{
  "d_model": 512,
  "n_kv_head": 1,
  "d_mlp": 2048,
  "norm_eps": 1e-05,
  "positions": "rope",
  "rope_base": 10000.0,
  "qk_norm": false,
  "init_std_qkv": 0.0193,
  "optimizer": "adam_variant",
  "lr": 0.000581,
  "lr_head": 0.00741,
  "schedule": "wsd",
  "final_lr_fraction": 0.0,
  "doc_mask": false,
  "train_tokens": 799500000
}
MLP neurons of a small language model. Each row is named by its layer, matrix (down: output weights) and neuron, and shows model dimensions 405-500. Each number is 128 + 24 x the weight over its row's rms, rounded and kept within 0 to 255. Numbers have three digits each.
A block is one neuron, or neurons of one layer that tend to fire together. After each block is what it responds to, as a language model described it from the Wikipedia text at the highest values.

L4.down34:170113177122088116160117108083125108142100119113168148081130152110115114121143080129117139184137118150149087111104141114112155142117162121186138135110123100096107178105202144140127150146149103109161132096147107107153109154118171114119147069114112128150139124145149092092119142106147128166
L4.down285:112117091122128071118172147156109113155128111085112119147118112108108130115091146114118165108177130092145107133167141113125171115167124190126139119171144099150148117131135092096129136129117136155113104123158137111148087129160120116152094179133147132118173147119150128099157141129120085146
L4.down404:153139136143117129120116134174164126181129128110098095125123133117156155104138117151110153097144150077103139093094101104140112140096166148124129153139099135134158106155150091049080144140095139179139110153138140148152132141108111102142134131186149140102159131101137124104150178086155124121
L4.down497:108115147130136111156139075171162111102145082136154119144151107132140126106119134114087155140109155114133110106136108132144136155099128116103134093113141131098128164116127096130092172152076140114112107104154140124122121117149134150137158138124136148148148170114085164150083144172095136133
L4.down530:145124118086085135110113128129145107161078114097123123161105146107101180096097099143107123122116114129127130150136117124120104129099091112114116140118125142162124123143109152125151143114146082164125145120142090149094109113115141112132127133119093112094095111124165161124147082163146139136
L4.down805:151148141098045128128124157154136098183128142095106116133115163127164174124147092148144099114181116164089128145118130116129153117119162074108127165145104113138121116170135122127078111149114130112113161127114129132105106139167094165133151124112137154135187134129101122157141116104139112131
L4.down823:108099110108113127158115113098149112101083160140113095104130130139125127107066135097134112135153133162120148180098180156102132136097124136127170153121088154152128094105120164132105128117163107107111113145105113145127139096122094147134082102123150137129121088101121159163140145135158096134
L4.down826:135122119133117125109133166157133098085142152081106144137133121109126121140120141094111115117136102112115139155072093154153124139131150120127112109098104160120129174124160143126142165124144153134139148128157143125110137161184135149165120119113145176139123107126096144146099096140121077091
L4.down843:155086137140104143150084148119139182109096118145117155138123119150095123117120144140129115134110115144155102166123094172127104190127131121124104071121116139143119117106081128174129141091168152108119153119153167131095176136119088127180136135088166126106111177132153093154089126150141093121
L4.down1068:151081134132132132161139140158133131089094102112159124125144113097143136087128160137122114141129120158121111128136091108121101145082157126085146119141124108111154140128115122125156148152106108147122107163180188138134150137156148154104174134129113147115153124147142091132076142150140094169
L4.down1076:151116129109166098121135125134066087095119101149149106120144111143181130176172098124159131112142108135093129130119092118181156133131174103118128140138106136109101111152135093108112140107102080187162103131106096147144091104132103124105156132129155133104146125083123119092108121172103145161
L4.down1176:156133100089130096094135117174098145112172112112185085076107139132186105100117137087077123121087152158145144114128109140156122129123125090138145140136140116117112149083149118085116097144151111129161108144171085102124112151133166123118147072098177140080131130135137062142153087101109128149
L4.down1534:142143120099117114109144115155099129159122127140144163145069139152120120106122145070113107113159158137097171122160100116113144112114145127162160163131141118093172139111074120138110145111116101105132136107161159152128138129070113133110097124180116122118117114181128118127109132184130116117
L4.down1550:149115115056141170165149112135110121119127104131130122154113125082152117111135083141122165098123122108143135117116153117181131104115155172165162119127122112155129125131089082125104149110152142126121062128116099121141135109127088151127097145149127161132104142158191153115121133140114137152
L4.down1651:127160132174107097108119080107092064142086134101165115151121096092135150127141110130172112191092141101133139146146133094150175110106122168129163144189162109085095143090155084138110128138134096086150159118113136105113125139140125121122134127083141122134139098121137165134166139164094146150
L4.down1827:101098140115152153114099144131130120171136156118144108155113116121129171108157100124111148138138169116128143095104091158165144142110152111121107096154120146118163102133122092108104122137132093122127160135124094120147136168102141155078158141115132143114115094135141154104139118140138103098
Description: Decimal coordinate digits. Digits just after the decimal point in decimal-degree coordinates (e.g. 50.534734°N 5.8…, 46.58…), plus weaker hits on middle word pieces of names in tables and lists (Vol-ler, Brend-an, Sol-ar).

L4.down249:138146133142142104141149120104111120085114115144142139128140139141095120121128117127139153145086099114106081117106119118107138123116149116089115085134081136127104160132076136142122154100153084163078140134096175160111119083114121117123153138134143121124135117144140094110121129152153116128
L4.down276:137140153127147210136144103110128101153130150154124136127147076116113160130143107084116138177146142117125116133148142136137131107136150117154136151103101119105174097179118155126140158150138114122149129138098146109140101100160133088126146114123120123106148180112147128159100143138141073116
L4.down277:120148152099147119140131149143131164127100169168062097134143143132133136127116131150129105112130163145090158141086125138091113102116125158128134110162135135150149136142096140136100128114149115139153142161135136092109181126132130127090117108106119094112079124131092079130115090132143105130
L4.down290:133157123134115145149108138155132146142156150126071146111111113123069100140101176188104140132108092097147115172082118148136117144143104120141099137131154159135151147136149138131123125161164103129135146163126171097130140112122130140142146113121126110091097130150104080135115130168129124159
L4.down578:117149134146124145115122108097131079128112142123143162151104108118124128129157067148133138131146115113164102123164122111158127149154151130141156129100149114103143111134120129085046100152150088137134138119128155097140140122110160135109108119114138153113134132163107154119102123126123132115
L4.down643:075107116130156109124152066127146114140102138131137118165112150141097124125106139129146159126120110114140163126137116089147135139127190108125129111152119081122142136168087131164129118116130132118142141136184142137097118101098149104127129097109130125135112119117114147106112087104092133148
L4.down766:149110119140150106110091186130146144106093119116052182093123138130126093127089127166121141104111140142093087141091147147130110135149132126149148128132139156167143112098115102130104112143094143137126136107164152140143163111087114164135155109085124128132132097149132106107130098100135145149
L4.down809:125105137148127123085157168151126180147159162120102131100097141115083145103124113156100139089108125140129105149083125170108126113146174179145182121140121128123152113177094161147123113135120119120122130129089142126144138110137166109122139134069131113093117159132132114115090137194140109153
L4.down1008:135138097129109096138131154068124135174144101147106117138115113110089183120132096157091166125122105138123139124129120136144107158113139102113111144121111126162084128114181143117115162134141112129144137151052124141117146134102150098099101123175189123121164115088139159108155104116165120135
L4.down1064:076172081099123133126151148199119132127118174115114112108147121128148135126136137137139111175118093149096078133080126142093160125149076130109125109093143122116154126141129121119091140127130109102136162122097105121101131137129143173158142148082113115130128115115104105113120095112112110099
L4.down1159:165125104135115139076168158159186172106136139103117148106123119116130199094137133134167117102120125147116116155106080108104107073140127100145101145131107153146154125123102118149083139166132144150083126149132157068122140108134120130130127121123111113126120117157121116151096089179147136094
L4.down1582:137085146142128114136128116138074090138129144155110156129143158114187105126139124107157124138150131088091112128168098069138149117142110154143134136164130109105121156146105117133126143107136139164116112106133116103131122124087133150127091120140130141100126077104077129091111135098136156129
L4.down1632:101130145147113142097132191120165101135167137131151108150124145138101162103142136153134112096085119103107142161139102169125106133114106146089142149129167149161145115086113144153098138163131113161128151177120148111135163172069142067133134128086126121083119111113133146146117109143125158123
L4.down1694:100089152113130166124122183137147113138145142136137179117111102137136130145128124126129141145099105145126176136125142106099114142116108087158164146108113110138144152160161144108140122117098128150105157107165136110111121157106134139113100106101153117154114162119155113135140138154151125125
L4.down1910:097125160086162154106135148124099132172127117125134113102131160107161135121168170136153148150109101138125126164108105154117115159116109097126123097113153153128126123140067140099114133127133122129163137123139141113118135172154129079119072127108108133139114151136129135102169139113122098177
L4.down1932:078141128153142166137141096130109151128145141143140115106113182146151080162126123181110132086126113136124114138134135080136172123110083132100151146135125144098135105119152106136077158143160160125125118149095105106130111144132139132180131117150149132134150166151117121130112098134123143164
Description: Inside titles and names. Word pieces and function words partway through song, book or film titles, e.g. "Just to Be with You", "I'ions"; also name and possessive apostrophes such as O'Brien, Peru's.

L2.down1467:140122124116124163114155132138114112139114162116147169140125108118090147104148107099159144141114151098130146129107146074146131146099108152090161116164135098144134142142155095137104110137132097127079097114140154146138103084075129134121152098160110095180134116129189143141075132095157140121
L2.down1496:140117145123109163142149091118099122127093128127133108133108133096111149153132099143123142140159133135171141088098150099113156144129136096107144125123125091109121098131106136101130116112138082151157140126094142140172126127130179171137122081117157136133153150096059146095147150137117147118
L2.down1673:130179157087162119167142106133142154077125115148094154101128114143123141114089114112148142099140106150167126124116141129173132115114099132162135140131104085097141116111149149163151178147127137157141157097134096147088185158121124127152134090127183116161127148146122160131076141159182148137
L2.down1833:135098130187178165117119126098114116100117140155109121106124120104149090148144139130089129133138174078096136131132086094125154136074123109162138113131089123124112136085151099163087137107137148131154101111133158155114124117088137122114117117156091075119160165157056093148129137107148117124
Description: Mid-number digits and word starts. Digits inside multi-digit numbers, especially the second digit of years and coordinates (1‑9‑88, 12‑0.53); also word-start pieces such as sub, Nar, Para.

L8.down561:129118101129163112144110136105104100150121142133124110118074099137098117123125147195119163124105116111119110161088133148130148144141171087140121168159166143155122111137145133134103102145133121118153113141147169138131111124111149133157109144104127109111119112116115086089152153180133129149
Description: Words inside creative-work titles. Tokens partway into an unquoted title of an album, film, book or band in arts text, e.g. Love (Lust), Moon (Landing), of (the Great War).

L2.down600:111091103128154135107164122119110092146150110116129111159100117169074142130134124137125180156132136119168170161093136158113136142117126111100148166136099118162108171134140137128123113131153150139102151143126133121108144131124124095123125138094122120093128150147143127134098141149167111124
L2.down1296:189146143128085139134153136121129109115145157119099094166154116148131091164116147097095085143080149140107104142111134115155119172100126135141102103109101077175154150145121175154157107121109136101094109121125105135156117124160131145108131128125098112164124110157144118168146134096133128160
L2.down1806:135097112119143136149130118154128155120128122120130153173123072164117128116117164094106149117105137151101126132155180163131135107129113117095103094151131103120137135149107081115125116143118128082127134183146130125132178107154091104139141100128163151139139145136122113120134126137126108098
L2.down2030:120115113149114145129138160137127175099111091163139090117101131139141132120132121137159105139126161097107097124146091108118183083147111137159104090132150130084131110134084111120131150136133165158082161113098107130114128109126063126098105148121139099149118135138124125129131111139138112121
Description: Early piece inside names. Second or third word piece inside capitalized proper names, often "s" or a period after an initial, as in An-s-chutz, C. M., St. Louis.